Weights of a small transformer language model.
Size: 6 heads of 64, vocabulary 2048.
Architecture: no biases in attention or MLP, tied embeddings.
Training: a variant of Muon for these matrices, 158M tokens, 4831 steps.
MLP neurons of a small language model. Each row is named by its layer, matrix (up: input weights) and neuron, and shows model dimensions 80-175. Each number is 500 + 40 x the weight over its row's rms, rounded and kept within 0 to 999. Numbers have three digits each.
After each neuron's rows, "fires in" lists the words (lower case) most often at its 100 highest values on Wikipedia text that the model never trained on. A number after a token or word is its count.

L13.up50:420528500438485563479508536452540524499467491479556541433475501492474484520444484555536445520539474562394487530447489452480546462499418512482563460496490475481547445460489572533496464498410544482507504451446487559463506561563500553514548532511595444480465470514514565474497484565521444507
fires in: "on" 35, "to" 9, "not" 9

L4.up451:481537537475503456550467546517581484501519538491543469466477471468577513565494537501473487537509501503489495515430480508479491516479450565606491413482536502468552482519528449477470471473476528477552509543487513485480418478419508477517487549468517592487474438482528477513516576492439504508
fires in: "of" 39, "at" 13, "in" 7, "rodriguez" 4

L13.up54:453473552463502509497556521480501506502503427459445511429492498514514450474524534492514546538519528430526489507651491526475544445483505555526513522500551468489451493442464455488567476470458509517508545535480464503526474459495496449497527554559515562479525529515514526555518624513537577548
fires in: "and" 51, "she" 9

L9.up330:477480539519506496534448459469518560540533476528510540487536495546552499494413445468509512595463469532573573531508513514492434565467533474450572443477502448532457492545565545459499491493432521496509473462433532437485533501466557525481509488460515484471487551511490481510494499566554562563
fires in: "of" 66, "by" 13

L9.up439:520469500492468505508410512497497543513461477393498504483540479498515509458532446522471429523442482484448473517482429445504521480543501562531461520504543510503481455460548493551546538484487482513516458486526529435412480560527529469496560513529430477520487520470547529571506566549439515477
fires in: "be" 18, "still" 12, "have" 10, "able" 9, "also" 5, "often" 4

L4.up435:511518509431457528502445465459489503539489541564510496498556457504444539508570511447456548493493493511498482547499499473505525475441515517506519490488558492488434574469488524443487541517540465493465504420491548436458499521498549486463479445523614478520490522522489507504513504491497491508
fires in: "career" 19, "3" 10, "personal" 7, "seven" 6, "ft" 5, "goals" 4

L11.up228:486425527482537520441533509571583536470509524470497553484440511479548494543551534472542513542499506530487463511437523437503531488459618438544458509535534528460489483472539451498516567556540419531505552462396488528465620459524575537507456495546467533446470537498505517478501458497476461486
fires in: "of" 41, "at" 9

L11.up30:527431550538501468474510489433477445497471535503534460519478548486479549527436471503507567506508465566523507572510497539475564497480483547510521418502528472466507405509469512503527500559509504486473511502362518573524461498562528490437554491523545504502493564460471566478452535513590413557
fires in: "on" 40, "with" 21, "across" 6, "to" 4

L4.up605:455467455536512559492459520483533535502525502476513446518478484557525501564524495510429474526547551424446497461506484472445536530495554443510508516518464499538535489527495490496560545487532479500596424473432565452450573538468536464513522496535515468568519482524551551495530448496417557475
fires in: "had" 35, "have" 11, "there" 8, "also" 6, "made" 6, "only" 5

L2.up106:454547536479466525506498515483553522468499502529549461524615559470464492514512465507546467488507516472503506558439449526490488563497552472559556481517533452551524592444573490493460499491564581560510531460451459506458469489481528594531452464488541509511490483518506505479472578480485536474
fires in: "released" 22, "length" 8, "download" 8, "follows" 8, "release" 5, "version" 5

L6.up188:454502442487545521487504527518523451523534500569481496498519558565485500495475534472457539517476491494412516521534519598492536425426451517570509498421435517504520418479495471470547556524546503500498438504538580522492485488541529495539479538447449542528551485531503517535522483463484523417
fires in: "architecture" 11, "principal" 10, "guitar" 10, "guitars" 8, "philip" 7, "philosopher" 4

L2.up171:427488545466534504517538490489475505480533507537471512514528508449550495474495508495468487526513463437522531477489499486576540501469483498540541463533570483495505468543484515599477528467481485393445517435460473523494507535517461589534543509553511503544451455508489552474436560476520488507
fires in: "and" 38, "then" 18, "also" 15, "now" 7, "clark" 4

L4.up213:486525462505509566462496512486424527527502506552456484551523517448489566534484567452505461442517523620504528420462501470550538489568579513520459575455509419505475496538472413569504477431502421566483486459500545475546450522501569525525469557503418494515417445427500548438467475525478515480
fires in: "a" 32, "was" 22, "also" 11, "she" 6, "career" 6

L11.up633:536474500462547556478487508501515473521501465540516505525636546464458481457527487521537457428485540533531540471448441531479541501501458594461545544526548518506455483521446443486549450511426584455540548486462492500490437519456468547514492536529561523472461481460459458503420530527473498508
fires in: "the" 32, "april" 6, "a" 6, "to" 5, "may" 4, "of" 4

L8.up21:551478510480514485559386460419487446499427463521425520489458515479454511510499568436540500546460462524502405516498450489463511495495506496450517509467582502526483509494559528514445449495479432551469469509523506442541549525453559506379564506506455504529456480541493458556503437525553521472
fires in: "is" 56, "be" 5, "begun" 5

L13.up650:491540460498518491468457501518491475454565508511521557518491440437447417508546513493468454461542457503499471565463480524534550417526521506530467485452558469538489499505478506522550492444476485471478558509501505540544517498578564546537516481540482552484473411501478494475550546482514488517
fires in: "an" 49, "another" 5

L2.up80:503471490433495476451517517494465520530505498537552460534560436428595530477505559518462488435508453488402510470473542464486511456461473524487573573512491508559485508482472523482524514502531481491554501563538477539458465516482515518446451513502594452506423498516519591538555470491511507458
fires in: "the" 29, "this" 25, "final" 8, "finals" 6, "la" 6, "a" 4

L2.up203:536522459477478516539538464434521456478539501458557527455476525485454534509456512506563516573455569506516440539461472551452516598503492511538543428463507517505502515445523490474519499512477494465481496476508577478561479458454515435499524443562460550505525552552545499548455515470511495435
fires in: "team" 44, "club" 18, "group" 10, "game" 7, "teams" 5

L4.up36:519513467534549479492488499480480511497459445507437461544587422437518474498488512493526473421460529574480471471476452432553495399514472522582541510555497496409491521540526465432488514502476469577448500432458475481559494511521487525508511446539572578538519516438484512489443585487474469535
fires in: "an" 28, "to" 20, "a" 12, "finished" 4

L2.up306:506506509580486553502420517486485480467517514524546595442527551499473528496498544483505432541473466584512513448514492493568483562500470484513514601501531479474494531541471455541499498515491482507513426469539433500511433405486496483437516501523486527568481545490486489529477476547463479537
fires in: "has" 40, "university" 25, "field" 8, "museum" 5

L2.up287:563546477577475539496528479452475488424473528466503486478557463478533434447474542507544517449461500500514549475474454523472487470429551488551550522481508375438469566422527551479517562477492532531473511440469464471470560496471507469537495504542525426536445486418478575546522473526530519485
fires in: "were" 57, "females" 6, "despite" 4, "nine" 4

L5.up241:484566453448425531419460601506424502504547533521505570571468403543526543499488486428530481525524518517481466487452497467489557559474442467563417531494561464504502493542522490498517476494519474445561502515470526513526569508571496541517533541531557507470470514499421504483471504434445485558
fires in: "more" 30, "most" 11, "score" 7, "korea" 4, "of" 4

L9.up450:516426496490443497487521468451498511478554454470551453534440511437464494460483522507499551459611456521458519551524512495577583470536513545453501503472495469444484486496483542469542462568431479500470498438475481491457438493526558557476502560533477528527507522461485504496479455523509436499
fires in: "an" 31, "april" 9, "family" 7, "another" 4, "office" 4

L6.up13:547493595435534503492466524463468457539446500521560575469433508428538528507422488513477542602501515537475467523511452472544540462500513489474438479494517522523517502512443460514490504519482462458511501526523477559582432433543529464441534466516451498489491499459526398472526510523429472467
fires in: "have" 47, "has" 25

L13.up29:450459489448533508451540429441499507545512531456461462545498430521588538510485515542473463461558471498482537477418512579480600525553460518476470478532495549505534513536495441526570494532506543456521500500471441472543461520475537488501474532516536553563488421495522466447462550512453452546
fires in: "a" 64, "la" 4, "the" 4

L9.up261:482511493527498471379516491523503461522483449440485477501517502475483566588590475472497538481536552513488490508453502514565541511520522518532542518575469498479495503515504443544552430461544514485514514464497550460572575551490480580483451488445478533574464421543463477455468473526506458510
fires in: "an" 31, "the" 30, "another" 4

L11.up767:533535508511478508483538539540542500473504534446538457560524509483509466515476467518491564500417553484525561512418463469498420506485502445486537455473536470496468430574589590530504450503537537525497554458496588515511461560446559486527554481485415540489484501477520483451543536522452467543
fires in: "in" 57, "entered" 6, "of" 5

L5.up24:444471465454453484552485516545489482379473575493438477551516430510544510505518484513528520556435472472516520445480468442565532501523504517517494444500531486501440513527521479476481538545525504510481484511548525447499497517543499579497447484522605431538470512520479463521486558499505464546
fires in: "was" 35, "being" 9, "is" 8, "were" 5

L2.up631:495515404438540512497550516515497560494483535547439481509515487473498551440469592532532500446409449557574508487479495520513496462461466504454481447533436492500444451528485515531524471527484483527474539512505513490552512513504549493533460560529517413510502465509430503479494543431530479548
fires in: "s" 68, "took" 13, "taking" 5, "making" 5

L2.up735:438541446510466531491466494460485500495538507458450493527526642496503450421465513461496478444507512448572545460439533454492510486476541470552529529474477381480445478523519425545456478478487527502604491552531509465505541421558465586523498540541484502521454501463525529449476535472464460524
fires in: "was" 25, "been" 18, "later" 9, "then" 6, "great" 6, "also" 5

L2.up473:504463482536489517522557519516490500527567512522531484457503394528529515531479511540520539486439475448492397492461537514459478494523477467482452513471472518509444537483513518504520612518493452507481446465510538486494451463527555532551466500557537586503574480492464589446476500464514545475
fires in: "smith" 20, "all" 20, "small" 11, "that" 4

L5.up319:522490506496439451451522480501477565552490548515509415432550516549521497512511452472584518467505530537433538445447485521442476445507504473493539527444545550549503428481463478558518490531533495511443430455485498529519506497507477522486567489522478476461518480477485522438478437456526534503
fires in: "would" 17, "can" 10, "election" 9, "will" 8, "to" 7, "did" 6

L4.up116:520435477544541467431517560547496453490511507441538519458505552516575495495457448486532572547484542471444483510506493487504514506548502440431502533494499568513498477514464473534436512500532546450517464581564520493465523437477484489498515482453533491490561433477513411509475480457458467561
fires in: "had" 23, "has" 15, "having" 12, "have" 12, "over" 6, "out" 5

L4.up677:407531441447514498466464502515470549511582544543442447541519551560497519467454458453491487454545489539484495461516437482466477528599473453486521511428475499522507563592528518519517433468485493530559390549487529532387496535534485601501467514487487533541491484467520523554511492521517539460
fires in: "he" 39, "after" 12, "it" 5, "history" 4, "they" 4

L2.up629:518559465444549511506493475473512503561546543516518503491501540530530477437510439447559479558450490466503533480470498557441496513473465447522546542474467442474487547510509508560462529526477496532605466556488436536469530473466412502533518534528549547586397480465574461494542458587463513510
fires in: "we" 15, "not" 14, "they" 10, "them" 10, "be" 7, "there" 4

L5.up332:487472453561486524513538446548477476517496526510489568510447533431528494484488534501464490452510472562476534513438480474589471442559501474516515564565463533448542479478519476444506519411494478480513502549534509528498501512472450515493464503543456473527550550387437544453546441425514517487
fires in: "this" 28, "that" 24, "one" 10, "as" 6, "during" 5, "each" 4

L5.up542:484493498462474501496488523559460471474546528470404484546524476497566489471500544424548461518527449563505508506573556529505572485476556531475631513424537492459568523562533496542446457512472482463504447510482524574438507464481469498531456526500508552505510472469478520490527539465440563415
fires in: "in" 36, "previous" 5, "view" 5, "liberal" 5, "vocalist" 4

L4.up93:534572488471450516456481485529492505509486496459509508484481372497516464450461494558460506455497489529470431579579581498469538452559477448549462429531475497539444497556515577470477503565545509531522441501531525546491541542508447495546432499519523417497414518569531498501461480568493527544
fires in: "the" 22, "a" 18, "an" 13, "of" 12

L2.up733:468477518533498581438483449488474476432491552470521483494468490524464518482538476533529550529423508518560458579480471538560484438513470467547538479476445490458496525562575535565523389468527420520511469532468610490495534492454552536565536515554521426598414461486492534526526415538494485519
fires in: "an" 56, "another" 11

L5.up267:485536462506445550454558519558471528521475527515479473540486539488490495519411513447525477516550496515492504447479445441499523501475482449558542554551518507467447504529490538525461452485466491503464503473501464426468499493433524510504513575493503465521452491462522540535448509437430546514
fires in: "first" 24, "later" 9, "same" 8, "then" 5, "also" 4, "place" 4

L2.up88:524514448465518495545587578447432516451494522476514480546468465565462615528454467457491550545485546490532548535458506453514506497507462443566490481512486483537530436490461531515499529459533510486535390453430526519540520495405546488521528540585542477467468457443474506529476489511465503410
fires in: "have" 41, "has" 32, "had" 25

L4.up133:458494440488513512488442547531493505504509474516465472531479492525573537499469478575541504514517503467463443444480510507489479492475504482518476515551553447561487542488480452461491494578519540550473521436501497512464522478488578511446536502572601462504479487534533455489499456526513487530
fires in: "was" 20, "had" 12, "office" 5, "kentucky" 5, "born" 5, "incumbent" 4

L13.up100:493565470417545495464454415503486551417500479566500479525490497450486476515458516568483517451418457493470551516547561530495536531501537468515538540505540451492450521540547543410448545508496477508488512526431559463505518536441549536482553505519485488478543525423439527487476516563432434544
fires in: "to" 45, "of" 6, "all" 5, "tropical" 4, "today" 4

L2.up240:527500493433457523506461507499440466484417444518532574533425561527517444498505563465518509432506499509543493495476434505445499549480511428494577482495502391491477538515462506528489483522528517471497473528517566520462512561472514438484502460528551548537515467448491559501552554498555568482
fires in: "music" 18, "population" 15, "art" 11, "artist" 8, "there" 7, "arts" 6

L4.up142:453505468444493487505522520463495449492536510514495544625535548500529451486528470493515551500497466515507568500501467571567451509529510529482483606486556466526444498498497530462465482510500440621475485494442506467484473518534613506430527512584494543538512405512474497496473529449530543532
fires in: "in" 67, "born" 6, "located" 6, "initially" 4, "office" 4

L2.up754:534597468530511551448472505484536479466518483554551530512518451428495554525391518465468512616476495536532517466419513469461547523452546464471538520457474499493493565506492473525500490471461546421531513408547467501489540478543510540507452500523519508519550537502507491466460527448421514506
fires in: "first" 26, "more" 22, "not" 14, "well" 10, "most" 7

L6.up675:509570503458552531484458420494526477498520529480483508526501507499537469531485520490501478487455471510441448473543523530490527578534471521485465524486533531531493440490537499430505561496541541485475503464495529484534446439480402504528454489484497460447445476479427501494517546507456521530
fires in: "when" 15, "after" 15, "who" 13, "following" 9

L8.up361:515485546488552573468481518486484528487542525526490510495523500488552476453494466545492510471513446468439510488550500535483539463447430568464518484434520577490519433472512478444397498552559531466479531590535555434534563462469441481529508512552465494457466466454462503507614479519513477515
fires in: "on" 29, "to" 20, "following" 6, "scoring" 5, "at" 5

L5.up191:533450520505559474477509550490552450550523537488458533423621535453500519435483475555517480470484512584473475505508489521509487500512396539532526549537425523498564499485455507546486504420431542571505465509534525603508496548475511418562488539537443519525526537517468503461510510504499474456
fires in: "that" 20, "this" 17, "her" 10, "those" 8, "whose" 7, "there" 7

L9.up656:487497544486471520485498530522527530534471423415474473458445518475492463463576501558409496537488469476503461584526474574460466442552518443546475422542555556530545520555479487493526519542541550484533517506550504520490454496495479457470572515518504472540538545549558455490547512455466490540
fires in: "and" 34, "out" 17

L9.up613:461413529471447474504496476513527514471515516540546523538499493464524499527510409478574526503422510478509478569505512565391516500502464536538501568498489471516466513496553568478424543517435508507513439480541514468544363528436475410536532457509461503440495481555461428507528494507563481474
fires in: "in" 30, "at" 11, "to" 9, "by" 4

L5.up675:516521471480439550450544544469522520516495598559487475511475550430523456537445510501487506530506492443586500502513469413531499479466484347483519524487534577508480444538546477568493446543464528466531465506466445403568499500487475497446480503474483475478443482516467435497504492489523505486
fires in: "of" 31, "for" 8, "begun" 5, "games" 5, "among" 5

L4.up363:474518535487496608514470510510528500496497483471456479533453415516537511548569448438536481580483525516513473506477447499521562519450500509455523437489473482496555489470490499448481527550486503426633488490598540491482531496501515481511453558466518512529519508543415519442493551478488572480
fires in: "can" 20, "more" 15, "released" 14, "most" 10, "european" 5, "different" 4

L2.up552:525450458479493506479494456492480516505503472491458446545502482495492523534448480537473509483526537527491484499481467519456436521499487492464446496482518578548451523488494509465510488435519492498511527436512530502478476471493546590425491446498476495414538526556547461464465455456514471476
fires in: "group" 20, "population" 16, "groups" 10, "moved" 5

L2.up321:466412433512512564496428459568484510424448551499490486476468512496473449586508526429440459491570504488499456553487486563458572486470529420540520436524526543505540467511532519574473456542549521501494502538437514516482462491478493503514534555477464500512454554431559531525457486515428486425
fires in: "electric" 14, "templeman" 11, "2000" 9, "elements" 6, "election" 6, "elected" 5

L7.up258:539465584505506515435485489466539465493469569581484529559529499512517515485481524499486431441578460473486448472478424473561512468552412575477516502473503558524487410525498505508601472450427527492467545474467491475532474475522474534422449529525609558464481462519467562452467534554546519504
fires in: "the" 43, "may" 9, "initially" 6

L5.up351:559484457523567455497502456504491524486458459497420492504528505530522470515494518527515506478528554467499451532496466458555559457475456508526529497518544443477429463509501548495477499484532524543463505513436492506476563505473451575526451429578497514553531511471417510531494486508529530466
fires in: "this" 34, "that" 13, "one" 13, "an" 8, "8" 5

L8.up253:513583548491529491525520510505421461451482573422558545554474497531492541461537446556542563554472534500466538477524507453579521493562464511436438532469463474499500523533526534469494559492505539500452526502591466485441466486420465464467544430602446463423511500506500448524536544500534475502
fires in: "after" 17, "when" 13, "although" 9, "following" 7, "together" 6

L13.up161:536568509465498529493526431473550491531562526489502470510567429451524478504543488499396532447455454515529455540549507569514534423479494511482529501509530494556481481546515509476493559459534541512501462529446498543572563543469538560549488504522528516514450494464464482496502565542473506484
fires in: "be" 29, "as" 9, "de" 8, "beginning" 5, "at" 5

L2.up166:476474557471470460470497487537541482481449503517490480586501471525517553472513436536450530480495475496468572523472531462487532556417513423495491518440573585567426549511440554490530504521524463429490464486486540528538439502464485485508452610494531482474492509495449460485538466580470495427
fires in: "with" 27, "sega" 6, "section" 5, "next" 5, "into" 5, "need" 4

L4.up552:496515577533511435467504441448509529530470502543453485471532485476508490501454489539527543471507485438482500515476449445520539446461425461473521543465554550486485504543453524507505472464525469463584571501548513507504489485480509521529526556602488490567587480462449556520503464513505457498
fires in: "that" 31, "which" 20, "this" 18, "though" 5, "while" 5

L2.up688:464489478443592520513441427551487578475513462506492487491445483571466510475447462464485507506534440449471484621464464527447525503532573505482509527395468535485533461502539499431528510509462421488567453468515524528496477421541562512517519488531539550498482478568514488464484478452510468404
fires in: "band" 21, "group" 17, "groups" 10, "guitars" 10, "guitar" 7, "bands" 4

L2.up747:501564593533500510503507466532546483480494518576426540430501508536488563437425477468502492557515488514440517531575481404592487526474497466517515529448570518487493502485424453589469561490564515386513468450521535487515482494520474480473536500495442484509482449542481509533472474497431542518
fires in: "has" 59, "have" 23, "rumbleseat" 6

L2.up727:492472497529487520436520409510399486498562518585488541535448548471489486471491554572578476544486452453459497486486531473483479521507429489485604513514457539471532520465538477499515520458534555477489526510523472483534517499507571507493523498519558490534464482453511542465512412450486508529
fires in: "not" 64

L4.up512:513547443475527553591496455484482563526535527493494505531475449485511499475451499517481471588403503535515452467525519489545424430469446466428456514426550541406492556484522453441564522507515589533489465468522467457519500490560484552525498555507540511467474501460433455480526515563501527547
fires in: "was" 58, "were" 11, "is" 5

L11.up41:440471509551455511563496462486526464502511505522495575502448524535544460436530512481522445554496405520480516482491522536521468496533451496500542508477463454512552485488524517489495505538501474465526517519455500459490446593550468469525494571499483557501532483512475469467584517477502473510
fires in: "in" 67, "as" 7

L11.up668:494441470448388525496549490471449529527470558569511461575470493520501529506460577415493389493525503563483491516512464469516495485494459503493519484518617527565473564481427567521468495530547440450543514458600476498489512496500569530449505464562464424542583409427513514515497472493512514513
fires in: "is" 55, "occupied" 5, "able" 4

L6.up672:517456488491452593512529467527574558523537490564514463502507566491471520489532547455538486463540492507488492514556491504540499446525560439495494528461471559436497613486522460461486491503510468464448579491538571412577538503513429467503508486548568563471438484515517566463543535507462482528
fires in: "career" 50, "personal" 8, "television" 5, "production" 4

L2.up232:495482525495523425504489511500511540410492491490557469500455551495438467444540518518481516515465457468489498567526538484507459481456493505486540511469444470558520549511466560512518509544502449503405508513503478484591507458461558468492505450542463463559589514463554514545521427499494530430
fires in: "time" 21, "years" 10, "career" 7, "series" 7, "like" 6, "year" 5

L2.up68:518540461467518563424461539414464453446507524556446524455552553556524420471475448508548436504516530520541436535529556493522493594466470535503541584530490490506501490429537474523523533512438484406479541473491561525576443500537523521480485490484485429567397465517481402491442481518474545549
fires in: "it" 54, "them" 23, "him" 11, "themselves" 7

L2.up21:496487531486431491536502548551481515423499429529540462500467449452486498451465534513551415413430524446562552532516512532490517557495517528478478564497478529528411502432455500506588600490511526504482546527580528533471480544508551466492612440499489432507512543490516508484472474501522505449
fires in: "such" 27, "also" 16, "number" 13, "its" 5, "no" 5

L4.up436:508459582495456510467446508470451558553490484524554510459541469509552475545512537437539472490511558500476477479475523550494435471464491476468539464422492482468537501447489521489544514493464466493454422528507439517552518517497474521470554575539546553517517509473523513483489490528467461607
fires in: "to" 32, "did" 16, "would" 7, "could" 4

L4.up44:543494457463488542502530481491514478468434548498528528564540491540472501561514538518539473528432499482452474475545456464469487503472571560511448489542503541608509450524494474469543472518457485553456547504441538538558385460484441467476448522457497551518487522511537474444486573472506491548
fires in: "of" 20, "between" 14, "their" 10, "both" 9, "her" 9, "his" 7

L13.up8:478532373544474555422454505479459572420491533455539492505468542440474444520488509467485501480464514518544465544476457542487484433510527496533490514545551459461419586524500459516475554504500461517500445529503550511504544484553528557526526482544493477495482506487518448435512515513476484501
fires in: "an" 68, "another" 11, "analysis" 4

L11.up35:532486507540543505488493515554526492561528550518489502482569462523556492527487510478542479457512549555540497545442465540514494454441498470598499520453498538483447486493466458478457514518533491594480457472433493444432403447564449498513494488581545569496462514507461541508485477447539544511
fires in: "of" 20, "in" 14, "at" 9, "for" 9, "and" 7

L5.up13:523506404497528545502464459492531535506521479513460513537469483541476455574533549548432550529470455533525499530518508427487600490545427525435507541477583505453547504460506533539551482440509424442513526536529492492451443496449552527512466447552530486573488515440535470493520530468558542577
fires in: "also" 49, "known" 6, "later" 5

L2.up399:484506521560469555533521499490534429505516492492516460482471573566444545534465498444539523544489533459629561535538495446470484507495523491526581500482457514464440513536507514476595511499485419421510487444484468565553542501496500518514478560532468519436454507487412434499509597478446473458
fires in: "with" 65, "by" 25, "abidjan" 4

L2.up468:532496427559456553489462536556442383486527460494546480480593487539526502572464488520557517521483431494497506475478508547456539578467518466513545491509507496518492530535526544553498469515548487506577487514558467510418475457485503550563500484500449492514485525462447495542551522436535496477
fires in: "at" 70, "atlantic" 4

L5.up177:548534466447533568439545480546436528489515460499428466478490592493535493462481568455517382424517446482581580462511537491556484529575493487536534516487519439484468504662428462513468421432498482432532464507520508516532474508528474469524519540480550466518448532493482497488438587486498534482
fires in: "he" 58, "his" 17

L13.up439:526501466433449460504513507468491551436523549499565490532518439502498536526505509432477500489465527501487500534525487503533473481485542440440515481510543480482481495430503546472503481612414462469484509532514498460465439479508541541509512481512495405505565545489457527433457491511480474552
fires in: "to" 18, "is" 15, "most" 8, "was" 5, "corps" 4, "are" 4

L2.up601:535495495517484571556434444580495477497502480526531528465499529535521511558528403550452493513457500450491456523443493535468560509467495410449416522530478532561554538472445497548447585522450607531464463476481481448427509502522522449520543506584521511484562497468464527527545504427480538498
fires in: "at" 40, "speed" 7, "space" 5, "spring" 4

L9.up734:499466520517483525427501578500538524550520494535503514524432474515511496503433488531501523476452493539570498570514413461474516525486476512481376557526541490509540495484549449493535584478449448514557476425466501578512471530482505472488502517546469543489540467531507514467495507582512457495
fires in: "of" 19, "through" 10, "to" 9, "along" 8, "with" 7

L11.up119:535468529552598559521571410483482544526540446491519465498552462456625465542449468490461474511504472441470532580487531499447541478453461476529518496501494493558484530573524452458511564514446515506512566464462488523471458602487497504493548561439527546483490439472451522520542569492479438501
fires in: "the" 31, "via" 13, "and" 7, "at" 6, "der" 4

L2.up236:588500481525493448511514537504522498475489522531470441491505530507482497439446461515527541472441517555501521536493448456521532509565465579533518517522418541415524436424517476460539525469498507582464553510533513474538507543405533479480478522603538517601559483488483515465462442559443534541
fires in: "this" 43, "that" 24, "same" 9, "iii" 4, "general" 4

L2.up750:406447440462467492541534513481426523487515515482514504530515502505579545519527438455485536493493470457470530543531503384518479472559543499456443531541597471486438486455537500502539435433407487487484482510514530537497440559496518512513492473548529439564482459512556574433481484459476462532
fires in: "later" 21, "then" 17, "subsequently" 6, "frequently" 6, "eventually" 6, "initially" 4

L8.up42:506480506513459480492449441530513540420605501525501498429526511464516493453431498462595471444472459534535493495420489450503476514483517543491552526498515562494478430515537415470385416454471522438462539487552625539455518496539518522490472591552578486513551494462522511449507506491508413520
fires in: "of" 34, "similar" 6, "contracting" 6, "modern" 4

L2.up365:529456568449493559497533450524463489480538534525522489530442422470495497518481554449448453493422464491498444468529535505472470473505502537462522560518527504439513460578492568558569488521439534507441495450489555472506425370445437519561507543506549495528525497549594417496501523530533505483
fires in: "between" 39, "both" 18, "hollywood" 4, "herberger" 4

L13.up601:446539471477552458462492440496484482507473490453474427492454478507501480505502539535548540470568463485533478589581452548532551446533537506502543529526475541473600470516536508505555468503529452503403481469563534502597517493549540538588451496469464485479408499582463528455535511539562483473
fires in: "an" 60, "another" 9

L2.up177:501481496486493579508473436507452519484523469540505459501555552584490493494464507503523521505508494533537538507548485456444474545485538510486507532548496461512548519464464534535558549508520526514485454450417471536516528538563468472435460512580500443568542452503451499446402501517543474502
fires in: "them" 26, "it" 11, "him" 11, "they" 9, "themselves" 7

L2.up460:478560449490514453543479506507536556463490508478479466472545558450444479463571496507518517460488497561442510504449564478505497539534523468536537525503506555544537487469480514462463467509469500434469436535451478470498483565554504487477565473582481480485472527478533502501594449495519496549
fires in: "during" 16, "ap" 12, "q" 10, "ned" 7, "following" 5

L2.up347:443556470401486490534519512504553472536461525558531500541493471488517498465486525529474529452505478514527517529474532477507457465533537503543455495549573468512478435483498640469510487452490486543493512496437464516496455452494463463521513470521503517513523501505466515465470567548498517573
fires in: "al" 29, "although" 11, "almost" 5, "always" 5, "already" 4

L4.up741:498503475548484422569529475532504430422500485478550432531495559467555517423462463481489495520499514438420508492389504522504536521457521441482451555460509472533513543492502494540478463553518533583444534491469546466487433472463569572501540523588474471522492510519526514566477485493530497554
fires in: "on" 45, "born" 15, "office" 5, "only" 5

L2.up495:539477483474583539584411495499545508423556498554418444435464498488494502479456565519510472479494461490548559504437480495538445517540446552475494463474546456424540506513486475434518536448480561516493527465441446472516503584491455519515500488505501489539476545443511406485407538459441497597
fires in: "is" 23, "of" 6, "was" 6, "are" 5, "s" 5, "median" 5

L8.up80:484445440530503517470517496475505547481495512474526519530497471548587531415480462543442484460481462502413447490471497513414545491464458431520510580493479476496552480464395471501496512596587530534624517506451483628567512532504527479471562530468496532416492468526500486437526557541488485539
fires in: "a" 47, "chicago" 8, "born" 6

L4.up156:500501504466492541550444418503530494488547485496485476466463523493517513553485549464514535486506439440500515481511516507508606541452545538539510529489521506541478515465561497445516494498489490575462498395466515442531535565477518508493527529541580518488420539524496498495465492495451521461
fires in: "the" 35, "chart" 6, "is" 5, "was" 5, "charts" 4, "changed" 4

L13.up409:566583437483468469459488522547524499519511513458573535485456497541490495439550508497528483470523463427495553541472515554436521535525551509460485559453520548503442528591536475482486441510507440497473539497539559558481468481443469466549523529526518481482531492526402464552549597482556482496
fires in: "at" 55, "during" 7, "performance" 5

L2.up759:466578484464510532419455380537402451474466592533538501545502480533486496516499472522468514451443531482515448590459519411533491502513483561484590546503507495434489491535497504489512474478557489489441497585550597504489467499480567557534533528484539447498467488518468483506435432578440571527
fires in: "an" 35, "this" 25, "one" 7, "another" 5